Weights of a small transformer language model: 9 layers.
MLP neurons of a small language model. Each row is named by its layer, matrix (up: input weights) and neuron, and shows model dimensions 192-319. Each number is 128 + 32 x the weight over its row's rms, rounded and kept within 0 to 255. Numbers have three digits each.
After each neuron's rows, "fires on" lists the tokens most often at its 100 highest values on Wikipedia text that the model never trained on. A number after a token or word is its count.

L5.up180:117065113146126104106168177125074160131046157107023146094128178091136130133122147074105161111088154173105111140172097105111152114104060120082111089110131116174110161148125107162125143101123144163153110122136152155152110129157191089158102146119111075101128108077131087137136115150116171100123111142129169135193120209191140088120126144098146129140124059129092148108134193153134114093135
fires on: " high" 35, " def" 13, " High" 7, "|---|---|\n" 7, " Ed" 6

L2.up16:155164116148126053192083170142110151131111120105031184081171087112162134069216165133137121099124111109145156126129091132159109147137087143123194175085080096105209154151117080139146173153142155146156140111138071121122143167119134167147138130142197116078157116110159124126107081159098200168160130162117127121141073183143091095118127129128171157071186185152114099127156109144160137061150
fires on: " to" 27, " from" 13, " of" 8, " between" 7, " |" 7, " –" 5

L2.up118:133133169127144077108106095171142098155167135163135099185076117162150114056134141130121147116172106138119129165177152123115156171100181133158097079076159126142213122122092151043116153137083145122132115130135125062131133174098136144127137134130087113146076168133169124163138123093145172171155128071156088123155139181128127161167148169161196108107107082165150044129098156125132056158179
fires on: " can" 28, " may" 9, " also" 8, " (" 7, "-" 6

L2.up381:145115084185113154121091125106112119063130141102153174092091150166104151150090128091095152117166067087149177125107031137131116111152130104093132125113018106142171105093103100107119155176092108155047189111151158113145097133157160133152128169176128136141132128102087069103134125092079100141129121156095107140112120176089128103105142126160142128128119133114140153132108083128078108136208
fires on: "'s" 34, " national" 6, "-l" 5, " local" 5, "'" 4, " personal" 4

L2.up451:186107154137186153163114135076150098097142069067167130118138176132138118127179114121098178162141159087085104138160157138134102099056103103131172115132120146068131117127161125146099083090170163142118088135142064133133122085085136148125147093191142150152078120163133143119118166079106172164174146104126129130139118073123132180138177146066094133155135126127123177161161107139166123102134
fires on: " only" 29, " of" 16, "-" 12, " mainly" 5, " least" 5

L5.up660:111158150136148138061114153158150134081099149112160065109212142071183101062166156164166145096106141143116111134134156093117183158089121142184117142111100124098212133132173139152103146109154122088178142139145112114156155146212070107158197152131207111134136128084192073111065115087154092112141134124068123150150090128173092123165130100126099177115023135132156112138176173155160175162185
fires on: " |" 49, "-" 25, "|" 13, "=" 6

L2.up870:057100132122188143155173149103134199075112148143180143136046099161133121147114158163093109140078140138169148180140135086169187178073095120144101094107126119084103167166163089139117210128173151129113093111155124173139170099095151157136118092166125093117135094146132137140127109156175121131134123193108136134145180099119120145166126160102157070112124167167111110131101111127145103124133
fires on: "," 65, " &" 12, " /" 7

L5.up1183:122055179129112172130200115139170168092109090141120080114138148097137116145117131130122123145172150169096096165130110146142152099073099177188105184173147059109164131171075160123137114165186134144160112110134083120063157139169170118107193142140139120103116126070112164134141083074115125126142153128119065127152187162147079161079072161138163103115107208140177111130108169091132145134128
fires on: " " 72, " has" 11

L2.up622:093077120175137164139163114145100161160183127157144081116158037162095150149109118130119174112153102109174112161122073111171123104097120142146116155132126145137111056102157127113123122087051133146131114137124138143125141121101058120125193105173066168106133142130176107148144085111123166146215136127125102180122163104154105122127163126190145109101045102067105138158060128123184094091067
fires on: " and" 33, "ear" 12, "ill" 9, "and" 9, " or" 8, " &" 5

L2.up609:143170122174161088078139130137102097083107176128136142100147124101153108181161108122148112105116146118100111187200137060110178110117152156148123111154100152069128169116139137132093112117131149122166108173143094103142128135115087099149156134210129086133122114121150147173118130162076130069126126119149133099165116092097158142136144149137109166122142102125067099190176166137144075062171
fires on: "," 82, " and" 17

L2.up166:158121125133140049071139114132133129104074135058150108149164138109118098156140132081119181050131154118168154183122133137108116116137149162157175047111133095131192164127190152129155099120133129071154169082170159169122146187193101148149139193083148056112127176114132199118092107139100072097162108129134138094125133136149117180133120112124113125134052116087138158139090088185022159144124
fires on: "," 56, ")," 25, ")" 15

L5.up24:121186114136100098154092097065103147110153132056076142144100064168169149115146060104067141113079132138153089108135128097142144198061083100172150139144154116160121147142096190168128170148148088104105096142098185120130104230070154080115140178100147124178122098171137097135154140058085110122163086111108156137086118123110099125096171065153136118122068132143185190147124119126163117183059
fires on: ")," 22, " Mat" 16, " An" 14, " a" 12, " in" 4, "," 4

L2.up1217:181094075152102128152120126149090162118132117118130104109157150147137131130186152144206132154116088109110121184116085136072115093138188137111186082147115203153114171138087128155115126146083151121134087099109129166136108114135079136119082147088106133163141168187141099123174110072136162097195095189153130076176142116114171086090066121146134146151158127091120139113085109092128128149118
fires on: " to" 21, "a" 9, "ai" 8, "ant" 7, "s" 7, ":" 6

L2.up1331:138092130171156112091176148140141141107136145121080179138135105058113145175206124103137170127177187135110129169076121181063151108155120116196127180127135097115100159133120109108097115117105153111132096157130135133077097123094080160130097097131134090125111120103070144118087113107104111090137118104117136131144189163121110149154166131071128156121148077115094082129168195213111060087117
fires on: "|" 31, " high" 11, "ree" 6, "ages" 5, " High" 4, " higher" 4

L2.up473:084068108100112067150152143111182112109159084163130160116137132211129123090134151155102156108135123128067114134099093147130150115180080114171115118107130142061122143119121179121159118127134116127090088130140104144137091138141074093168081134099086183134169125135126058132149142161087206127081123134073154154139145135144124100144134124105147149073128163110079165071077093061119118104170
fires on: " " 26, " (" 20, "," 11, " after" 5, " |" 4

L5.up370:154146115099127078146126111129122113137150129046132100092146158105129118142210151126120130142155191128112112124130101094162140221093099096167072105121222142141160160146109128153143123139143111113126128063171135084122104135053100090151137173120144120086156168099157098128200094132179076051097184154165132093173130088136132141170122135113120157129090156152158149178109160157135180095189
fires on: " " 31, " of" 13, " pres" 8, " National" 8

L2.up5:193131101159109155160137140128121089115133149114148105121095074066143157040103108142128169087061115115162151133107105174130136140152054096104092144076155115158137122117142130109116131166099122126149092104094165189110144110102136157197121121081118109201092096168159087142191053130118121108157093117112096122136161127113078117150117139115197142080145141157073093145150118150104133096093
fires on: " |" 61, " of" 12, ":" 10

L2.up244:129119145121168106061114056224149058117149156086201109156132117124104101121136150088105101125185128107107120091111115126098113133124175142092125114123127183130176107106168129080131144131040126128122109166106139071076201163119099150120135158164070117157141072102163123129125120116078128147152067126113130134099122093103068141178127149177146149083102111127120129149104127128179188033178
fires on: " and" 42, "," 34, " or" 11, " called" 4

L2.up221:115083089155172151218089147023135113178156152200096160133099141133127097058090110142150116138159132172128107117125123137113147070133125087096113099192093150104184151164071159101142136139151157128138152069069173111164110134111131140170126110151117095127157093117130122123109096105145097124143100120147124132116168178124137110133165129105143154133130131063117158077157176165185114117076
fires on: " |" 51, "d" 15, " " 5, " (" 4, "r" 4

L2.up1174:135105128177130119102167077090127125153181086117145073095185140146124149132164189113108127160063122125132095139140082057125124150113075117161100118143099125133145143145131122132127160116119118144107166159141116106177163134160111128146092158139093077178120165159082142162124159181107157075149046095119105144076068121109124149105153140164088154135110176112119131132095113108119132072109
fires on: "," 49, " and" 22, " to" 13, " Ind" 4

L5.up874:120113138191096167146180123116101126177066156122096076150077173126125100151120147138194137078146132109141080102181137145150094124176125179119135152110126088112116125150112098146136121171160151153136138104114174147118132139104095098165164183136119066200179106065108109171125153142118114097105103181103087149113125182078167129114190172138107119153166037144060105171132183088097107068147
fires on: " " 43, "." 13, "–" 6, "16" 4, "20" 4

L2.up403:165105130162168177193145124132182094124115056211158112149129120127155152101133146113155131129116096141103134141177095098098187106181122136178120134119129166124110184108116099185119160112146183107044126152130131092117110147103120158117122160110141167103084160149122117138162090102138133136151095119175166203126177066077111147105114168128139120141218166130086117129090091165194189119144
fires on: " and" 26, "/" 12, "," 12, " or" 11, "\"" 7

L2.up1506:156133167132095122105100123087105162110184062100130153154111141224158124082167178174140167118128168108118147211095159149145135126143123115144088163125118119121147115132170118092142108079069165087154126136109155160159077146148116128171091172091113116066152089141106042168133094177165160090092130090035141113109134152137157168112190147099129118182168137156103144071116174108133167139067
fires on: "\n" 84, "0" 8

L5.up1209:146157091164158113112091160136148173111109182115153139081126144059133147114124113156158114121136120152080132165202153106116149157151128176126098113125163094180180150158066164127142123142141109121197094059115054105178169150138106105121148158126076088133201106121096105118171094131129087105092196103071125110116089092091181138115140139170156103165114163098091146179153136125161084157099
fires on: " W" 21, " v" 19, " n" 12, " British" 9, " V" 5, " br" 4

L5.up293:132159237118137141153170163223133089207156152108194072096187162107162136118105143145113100106126085116140116135151148093085089139159151159092131173163106132090115087156126154128096071144099192126166120115169130075097071099104141136153084163058145097139132130119110101104109118125143099121106145138137118137150134084132159132078112122103173170118185143112118143104171115143141154104096
fires on: " as" 40, " \"" 24, " its" 10, "'s" 6

L2.up714:091152103077083137179124110125094125172132111120130157194134100067116102124151126129156175124148111145038104111029150112109112098146106161110135191121103132149181123157147196157123131130141165142165120133136093103090180185155184114140110044141167135161122068138133107125133085167048166134090110111084107143155139116116169094166157175142166111158075136092188126192150104159143104097120
fires on: "," 45, "ic" 11, ";" 9, " until" 4, " –" 4

L2.up433:082165108114123165112121092129117156142152173154159139124133198141137167128083132160146137123067155089085089141129064177099106132111199067079123162112114124164108146140148163148126108128111197159131089161129083119116223082211122131103118096133115110147118147138118148164076093108086067127115080165146120152074098080153125128117134091094101126112125117120114151131122140121128132113162
fires on: "el" 21, "o" 8, " /" 8, "y" 6, " up" 4, "hes" 4

L5.up120:154152139143181095127092127164114146177178130105100104157161143105116136145178191071166124079126144151046177136134135106102106107143122138102138056110104121150095174064135139108176151146112158114128153085103127088175180128115115158163099174146094114103125101179127059090135102107096113125146125127184136127115134096092119136130129166088101108113190118081109130105107154154152064204066
fires on: " V" 73, "V" 16, "v" 5

L2.up1123:141142154096049144118205172106141072130109105174162122140174139130157104187090120074086085043081114147133102162176065120127133121128166169119139127113171133117139183119129117130107158139134142191123150147071136122100164135107082115091082121109191087109090087133100143128046092068196143068113133177095143136154134109170102079155115127130095099100145169127154070159089138135159145118169
fires on: " and" 86

L2.up1489:119147138089120096124143140144100127153168117140142190168140152160097143100133113149188108072188132149157113147110102139144103089134103114176128084138144119140136106126149130128156145146106110182135141117173073042156076099154165185215084080077126198137124166098140122101120092154095132137112100077127136142124165145098128128133121133133144098147199113145093106135108099142098129107191
fires on: " |" 65, " (" 33

L2.up388:181133121066138131127120111182118090119069125075128142099111097055120143142102128123176150132125097093098096172125154169127105157102168172113090110128146089114098157119107082158068141125111142151103169154156159126067144103109099096179178121173147106170078149164191092120153076142096098128108162148152146085148088124115195063105113146081095113131128161129081103127137128128145139092171
fires on: " |" 30, " Party" 12, "ing" 8, "T" 6

L2.up1492:095077106123059155122101124097111126162102094116109104126142185162116081153078103100200172146083107083133169068134092187130142188157165102118108105084100137161149110168082140093118120157151157078117142043116156126111037179122118124100068097111072132128136116126113067146129088174169125115137099123100118139089163092138118129145129137167105089174100181100121131126141083121082191065083
fires on: " he" 31, " for" 7, "\n" 7, " He" 7, " degree" 6

L5.up931:075124160123175113103152127105122196075093158086110097090080161160097141109145152154131118109166095087102132120143088143093122086145087119102162099125129122143150142162084166123120154109141192157087147140157132124178142090074130130205114115149149134180053053104135197120132132074164131128099103110127186107106078153105133152160123075127133120168132151140102141128142102089104138180162
fires on: " al" 28, " e" 17, "al" 7, "e" 7, "E" 7, " E" 6

L5.up973:167151118124169239152159131120187101160134121169087125145132179148148167139099136107146146121146154077103087112106122134193174092135136153176121134127197135131141144105134165108102118154132091163107165116148113157141164114151142158117075120122104135137168120129170125142096063107173029134117122086084164108132119180094138126158101178135134077144124072156125148124181099199215111156092
fires on: " United" 21, "History" 9, " History" 8, ":" 6, " is" 6, " in" 5

L2.up1036:141122186078134119171112094107171071127049116072176126104131128111148089177106149135112213144111114151105149056097145180131113124110117140140117138100070116112174101106069150137177194122099140092122121106135095072154146115158115166157079173143169123135131107089079125067082135195035149169041126194111144090095187132124123071178078146145107092167117130069136145101147078050112066133142
fires on: "'s" 78, "'" 11

L5.up631:111135137172149098114153105073178159135056040151141087096081201073126172143107131108100096027149080176082110135112171140158186189186137130118097112095163152174168138163095179116093136129080117133125129118141191199121140102120083156101203165113142131100108154132065078169136135085165110121104183152196121088076168064161156053142122122165152141095076101117036113099144091166153130100130
fires on: " |" 45, "for" 17, "-" 17, " the" 5, "===" 4

L2.up1206:087152123113130133140141143150062139083110094106160116108074110208136101111126080136148138110165169130171052121063129117109126184140114137191110159121126130149121056161157110115131120118140178118109165081113152146099092136186115150162067093099121105058180117121147059086089135111104117165090132090104201129156143138131103180112106151109128132115172110148143138152106154163166134097153
fires on: " |" 74, "as" 7

L5.up96:115156159108129147138077100158089141101138132114118089150167164075176073141127130226101174090108142094142165105095093144119147151141116171130112101119123211123100109189108116115101031096140104091104170092112097127111107152118127146121100107139183098115136140089132129126116150099135134119096173145088126130126177166175164063131171097151140144119083096121080100141125077151069134139117
fires on: "B" 39, "-b" 18, "b" 12, " B" 11, " of" 5

L5.up1442:169155172170120153075106166156134186158174163155128178147066151151106167173154116129117140132138124135133186126106138096114122151101115086176105096159192117153132182118154124142112112126165177069086115103126155098150109180097135140101180102126140125079120156187121148113146132147171187150099052109121135156108121132215142199156156163093136146134118142120102137105171114113135168144149
fires on: " (" 39, " \"" 13, " " 11, "/" 6

L2.up705:216125135167104160146137142113081103118092155117109113093085108105078154106161077200120118212162144128116160151169129115118158135105133128062128072121100144121078119173175156125109128114120146150151131122157171141168111071114107110124111153152127125127164104084081103159076175097170122072106184151137134141101103100101140136127135114090075145168134159145128125140120129133141160109156
fires on: "-" 40, " " 13, "w" 5, "81" 5

L5.up329:182118157093037122150150137198158126184139126137133071129133111131118109135042129139129147130119162191087120079110143147110133147149137091105122073181081137094129121096177128118108167110137185121139159099152117116068078146081121136091185152108133146174099132115125142145053105120148103086170115080101116162129126120132201162137119103110112124167125162069130124127084120078101109098143
fires on: " \"" 36, " as" 19, " the" 11, " of" 6, " among" 5

L5.up1343:112112152100073157114147158130102125151123125120099122117114145106146103174157169144164142139195119137122131153167103169112154117133107119114154117045132153120129106107189155170082204089133135154152116135151112171108125105169093113112077150128129119145134122158166099130171047135143108108139066135128140134171179176087140084121105194127085102080069132178205147141159145145146114125126
fires on: " |" 26, "-" 17, "," 16, "=" 11, ":" 8, " and" 4

L2.up1179:102142161102140114117136094139104089166123088044142126107081142109093123095132147096120119029159070136166100138141147109081127130149150128114163101102097118112105070146101071087088130159148130100145112177062217136131124174168096135153095169144118082142143155128134176161140112105099120164105070119164164153110115131128138132125084070100177211122110109148191136089099111138092082127086
fires on: " are" 26, " was" 15, " were" 12, " |" 10, " is" 7, " be" 5

L5.up413:096167181128130094087173116117084098104110157154124180143096110151132143154182157179144170092107093048120059100186065119115143137145134176058163090197199141151125139058110143100099115158168145182066173165086137131107149146143120161135116097119163114120152114186107133129105095128151141109068147083105159151045157148102075121148120116098108144120106147167078141111143118119087102116129
fires on: " b" 32, " Col" 23, " B" 12, " El" 9

L5.up960:112137095099143128102111127140156088135106138099093155181086149100126090108088144080138163184194093151119068216145158141076133124069085143183126087135134133126159141034120147162122124176147118143132156149084097134119156162116115119163131105097120165141102110141156113064088178165100120153172078148099088171167073105112127114122138091118120149118085090118178116119130222104126127081100
fires on: "19" 33, ";" 20, "20" 9, " |" 8, "/" 6

L2.up36:126107164185173095100149122178091124133136080110100137069125082095151134117105101131183136114115172101184126142177130092095131132197112149168115124107088117145104117124148093118140140124066128147125058168054116132139165124121168131138105117153100138142123200140130126185107142137145114192117157134143149138156112136182115107100145059115134118111082154087082183160125168143165108068075
fires on: " pl" 21, " being" 10, " also" 9, " suff" 8, " since" 8, " not" 6

L2.up1265:200102148149100194110159121162143181141160054128116118145163166115133172126176154090143102137134097096166094143160107097162172049119104133101101138165098181098140123087110161086062124140154125126184084121163082139132148180109098127158134134102101210182136080121144106089143094117077132155137096145105107161114146104124094064108127148131160163099135121058136115083102112158187150130110
fires on: " and" 51, "," 16, " or" 14, " |" 4

L5.up193:060147125154144166075116169146176131125089132136120143096178130190187145064145149124128098152160152071142105092116071125116110151174082160124178106163125106153063152112063137109103085146112117161153148082161156067131159104144135152096132162114099130170150079144111142082159151086097136166132141093105104125137139115120139145173121103125083103161111147105090171077148170166114159143146
fires on: " E" 30, " re" 29, "re" 7, " Re" 7, "e" 6

L2.up1029:160149166139107124135110097073083174098155147143105073131134091109103084136130157097115086079160141169172126120161089113107168167162119170107104174097150113136145141144088133144147106132104137180130149139132122177121102139095131181147176100158127136120140114098166077160199127092102184141175107088104118109073151115112060127158158130110133107034100077120126151116105134149105082144164
fires on: " and" 41, " or" 12, "–" 10, "-" 7, "-M" 6

L2.up700:175113162119130082096123062059111074186137158100240170168120122094157112164118137120083128138134073108168128140142163053141094096078131107089142129122102128093158183160117121124127149149111136201172146167128138133105165109083119128134129131134149141158161129210133147106129141132152160132115133135127151161074177158084088112097156100114118187132131113093124123124123204112138146152130
fires on: " |" 61, " from" 29, " to" 5

L2.up1084:135182133151139100163166158085077137153133079129145093142158124132111177088136143118095153112206109155161114149129113077040155121134214154085145145162121176106119122115167091156185176076050173129155184146145178138143094207077156136126108160104172124124138098137072175153130121083102149191131098110120086120045072077137140100171067182145120154079107108122075147080035157155173141160156
fires on: "," 31, " to" 15, " in" 12, " |" 7, " that" 7, "ym" 5

L5.up1507:146144168089118189116122074175142121107106132125106129159107178109113079118132133135097115145158172160086139140224124127140070096082166182108112167134119158125171134118154127144104161088156133152074138084095140105124132119096103171127112120134138139148115183156125120128080088127154089153122195152102106139108102131188136118152142090153182128161098098082131153092130118160114140156118
fires on: "B" 23, "-b" 13, "b" 12, "ab" 11, " ab" 6

L2.up441:134119164116074097105132202117166175105157107133152213083105150142209102103111140129165122093088106149127147162105108155125169174162168175102140093137102090161187150110126105080102163154113131135216165098153094081125144149157071164159137161094105149081115132131049150108056127144194100089101117107149114147123153091127152047116137153155067142113127117095119176099117085106104116107115
fires on: " |" 20, " \"" 19, "-" 14, " she" 8, " he" 6

L5.up312:093123114139190151135147166129069182130135188161108145158087143116130117154135155155154167120130128150204118170213090097116110101105175129151147125164137164057104144101160124126104093110238131133165109127135125117076159133114148136117131086125122125186123056135075117121132177074165170128162148138114109123111154128133065134180187138101115143120080138169141062161120144103112109106133
fires on: "," 17, " his" 9, " and" 8, " &" 7, " by" 7, " (" 5

L2.up934:153125136080104144145142135118094094093148139109089137129097126089170158133091126091193116069126166111133143145103125129163168114124157148096181147116165097094114109159165121144137100121120141103122119073116155140174144122102105153152137122123082106150158107137151017154144188088122116163168101142137130093118131122038146088096090127110099111104138109141128107139162147131127128110113
fires on: " |" 90, "." 4

L5.up93:165077088131132149074118110179184145080108124162142122131061118129087166152165156091161183153078084129098153109126129128160129097090129121113118163105136179177157168145123124135145142119174199143152133119135148098146127127093103136105166108154132163144156148103167175102081120153098097116164138093131137140149151053132154138130193146139149133164161171163154170082133116173138140139118
fires on: " and" 45, " the" 11, "," 8, " or" 5, " on" 5

L2.up967:109089113125131224120172158133141141100092164129098132136071121108081136066110139109139113105144149168173097133071132140224132168140132166116175135182140080192111102150049143111159149166125158160192164159161129115175120114104107157140103144112161074127100110115116202188125092091095170109126122132132106128066212120108156104118154111101113150116103126114158066064111149192088075094127
fires on: " un" 34, " Un" 15, " any" 13, "un" 8, " one" 7, "1" 5

L2.up809:092161137130121122178163129116199072129143133159137169144120120156212159127115120107154105114151136124149127135148081127103081098089162135152056138176100110081143123141118064156113183187117097106161174139141103166074132158131157175129098179146160127091162112094153151153111130173117154167197080082082086137085147123086112079114072140149141123147168116086182208151145101105097160147088
fires on: " of" 51, "r" 15, " |" 10, " in" 5

L5.up1337:174070136180158107053096152071128113115136063131121078140110154104146112100132101175099141134169067117150180075156048099088108119128162123117202125105154143093106115146087195198088154155133106144091100123158097121103143071153153118158123113119109099160133104148119122106141093145135113101106087196131151148151048159107146109107141141128117151100114123139090177170148145117169111137126
fires on: ":" 21, "," 17, " (" 9, ";" 5, "." 4

L5.up342:121102178169130126119102137144197125167083204142148176132160162124149133157160138084132091151124155104071087152075134174119063087089164153142109125156171117144171063129141152127143149126132115143122135126127131170161078158184122126104163159105132096141119184162092112119102093149169126121116045146154092110110108081155198157148114171145114096119164121145118051091112134142083125151158
fires on: " (" 33, " " 31, "–" 13, "10" 10

L2.up278:176133079141151116134098145102144141126117048137113110167119124138133171098196135127155146158132087106153191138142141126094156080096078067161108148092105124140121144107112134152129123112141126163149180167120098125134178131124113175142112148077142139146160077080141144180152109123081127095116118104124121142124139135168113147110152156152129126137090145102135134139070166082131156115139
fires on: " and" 33, "ly" 12, " or" 8, "," 6, "ally" 4, "ely" 4

L5.up963:177146138146138118070217187106148166122126125103095161118125188080162155200115182169118117111134190092115117105167126115108118108094073108136159153160171162179087131079110100199018141149172111104135080105116145165127114113130115191083095107144166111111149152142140131144123150126145188096101156116115099090088098130176097127100136104126127152135099161131139150159121124107132126171113
fires on: " b" 18, " F" 14, " f" 9, " T" 6, " B" 5, "b" 4

L5.up382:121147111170107089100134144150110130100164077107173161095114129093084142145114110151189154180172091139129105139157167126194145126105185141150081070127118181098117152131183114139179060118094132158158130135105112122147109127088128155153132159148142096193200121179137133096152117062166183187159146144136113124124147136065128079112173174088146112094085111159101124100055108160103125111127
fires on: " to" 38, ";" 17, " |" 8, "}" 6, " from" 6, ":" 6

L5.up1242:157134154190101108085125123117114141098133132126207093085155110124090107089073134114124124140132106206107164155191142109087140144111141114129114094083161108131121087153146132094092130156123124123129135064137098111157186199132141186131161170114125053057134132106113103100092107135139060092136150109164149139134132101138136114124095134050120202137068086147185138111149101149174186097099
fires on: " reg" 21, " Reg" 13, " a" 10, "ass" 6

L5.up805:149105178116105196114157131118118116073116083146097093135131186107157112135136161149140104118127137135078127100095076140032161134108133144126057129140156140103145086134185134116062142163127150103173086138118124077141107149126107094125168077082132132146126184171172109202168090136141135108123141084141121148141138170109190154072152165160140162145115202069088100106134054121169145145100
fires on: " and" 23, " more" 16, " most" 15, "," 9, "ly" 6, " less" 5

L2.up1006:125126107128131161128111194049135139072116084159116145121132168142160136077137102140102139113162132162130093168135138095150101112159184150117111116104142143099128171125144145156162112146111088149138143133137144110122114123127157170125117100199169131113134139113183208090073141163110168183191116141155148158119152090100094092119114156196136165094059157083136173190184067084155106093140
fires on: "–" 31, "-" 20, " |" 15, "===\n" 4, " of" 4, "===\n\n" 4

L2.up1330:108137214140133130122181136135132125064166138185152132086163075102164153196159114063085132143115071157086094173115111179120102136111078126149128144137124206091157100122164126097095147117149163113191146114107126071060164141089148128112157181199117155108119142201231134128175119123094162068082056148176167172134151117127157094098102142110115119166166161080159166146067115179129112116113
fires on: " or" 20, " and" 14, " of" 10, " &" 5, "art" 4

L2.up726:135099168115158108100126125116162093113129122180108117062112146141120127146172120166134130087151093073110141141130107119128165179135131138136104070072076191162097179132125093176118078204088128149129126089127123128083097128115130136157096105159177155175137126175132157157103143065146134159146189146127079111128071133128131063171129120155091116170080113149093147132164092176114189158100
fires on: "re" 15, "o" 15, "l" 8, "ro" 7, "h" 6, "n" 5

L2.up148:159148099172147170152089128114120131126134144105106120091116116158123128089117120146151120116124163131143093094055055161126126156108151095167090140089081130154113110133111109090106063171058091137133116103129125125095093067125106182125092097112151092114126148105144125160104119073069148080152152138096068181104121117132138156047124141171105152130093108088177153137123125114118117060097
fires on: " |" 37, "ig" 8, "em" 7, "1" 6, "un" 5

L5.up796:124112122084119114077147153146118150118121132154187108135090106103130019122065148051094134077091119147193095168110200112143187147129224169161136092142124085100111128122175128154098130147127189110102157127095141071116136076143153148098109110073196114176101099145112141145099126083121166106102119148157135178093097082083092163156158120111121192100108047097136094116123145104122124133122
fires on: "." 33, "," 13, "\"." 8, " and" 6, " but" 5, ".\"" 5

L5.up138:129129131167138181169137079145159115152081115124160110150142147071089085056137136134117142185144175143112108162159129152070119164123108140153079112107114143171120099113129107101133134152134106098147181153142155085182136092139076127141135161076117120152189135152091107117105110167183167114119129168140152108083147113176168160160106202078129101127134147216125094132109186182087111103154
fires on: " from" 39, " " 10, " of" 9, " being" 7

L2.up1302:087103212107114118118112172136130099085142110148097169066090128157093151131160148184113103098128100166138120115139059128136134101151115147127113161138085147151121124171134165122139140170193130096121134100042136105215129179131035116121136120125180142147096130155081161111069092105103099107120101131122072124095078162089127112161111147145070106187146142106113156122143135148083195138132
fires on: " |" 42, " his" 8, "ol" 5, "ro" 5, "ra" 5, "h" 4

L5.up688:141076101089120112159150121144161061150126077111151190121173078142157126137131104108141196151072117086100121100165110183139142226147084081107053109099033192127146129155146169089142214138109110127079123158120141141214117160102154137083155101148128080153158099173080117156140093086108144115167100092144078161095102186095094154170125185119125165159146144194182185152118124117101172146071
fires on: "," 70, " It" 8, ")," 6, " and" 4

L2.up589:172103148103157075200092132118112143161096196139219111088089098085148150148079098184143146102111132150124170144096136107068107169100134125146130076101131133084138157110140157111166184105152138116174191128136126106139129086146167169157099111096185138163153115116145179104146141052163046195151136113156085109150156145137132159113109098119145108121176178131149123111118157107171089125111
fires on: "ia" 14, ":" 13, "is" 13, "us" 9, "um" 8, "a" 7

L2.up537:163072166100171174076152135125149148052196148111094149108105121105152153166086092150101131170124142166176106104164137106109125184083113116102100117160165094130148144095094101077042143112170157150071080072136126135168169114137103096073109132103112134110102146199132137124128120088118182125167131134050147183181152132122164139079166122123173163134071120153058125143124125095103134185180
fires on: " most" 21, " el" 15, " less" 8, " all" 8, " U" 7

L5.up1486:133193123197115146089131098167130150173115130157027095112162138089088145109124209150132122127142144137135097110109154101153136152180105118132137137123124111103190152112130125110147154104202155093169107165118102162181169127151091179119119149130130036147140157135130163127076166132138125137121109182104063173101138153134092099143101200072174134132109098086079105134167148129094131130077
fires on: " The" 46, " |" 13, " of" 7, " the" 6, "=" 5, " between" 4

L5.up743:142113114101180126100114141129049162199119123136137126124130106156096139142145125102140181092195143143134113170142104059147147111110136180102149096078144123120125093097150108130140077105123126114103155108161177070129173157096164139157096164195133106119145117108158147138164106109206146100138049127076146201101097132085134186152116149102145213111087152114197113127080146146074163105156
fires on: "," 51, ":" 10, ")." 7, " was" 6, ":\n\n" 4, " |" 4

L5.up825:094126163123148096132145127179130187144112172113157108147100103126209151120128142129116097092138149138119077142146150158067139145109157144164148138099179088083162121137109176111090133127142096124156125079145095077137105134115163098096144129161135130131123173167141138118147116124147172132095156131109132136153109069163152121129079167107172151168097126118151063104099086135127098143074
fires on: " " 48, " (" 23, "g" 6

L2.up376:210109106184097122115105122076071187185099181160075123129145093107183155127127193171160194095112182162136112174118125097174102180151122082063123145127125138136164148095145138178073140119123104162128159136105115168151173143164096110092126129137149156158166145125139205159075035101150118126140073157107087141099129120144126115113139182092155130112112124144117132122156071153179155112112
fires on: " is" 19, " of" 11, "l" 10, ":" 9, "p" 9

L5.up383:130115159102125055082202101160110108093184140168154102155155143103109141080160209100120166095115151139119087123093095105133138119105061170129173109086075058088141083124212170158140072124164134150172134073165145119089109165190140160162091116126128080151209156073136089087134166124098097138225097138147150133126135130101131153156146108120080090083085112106132118080121114108074151062099
fires on: ")" 54, "\"" 43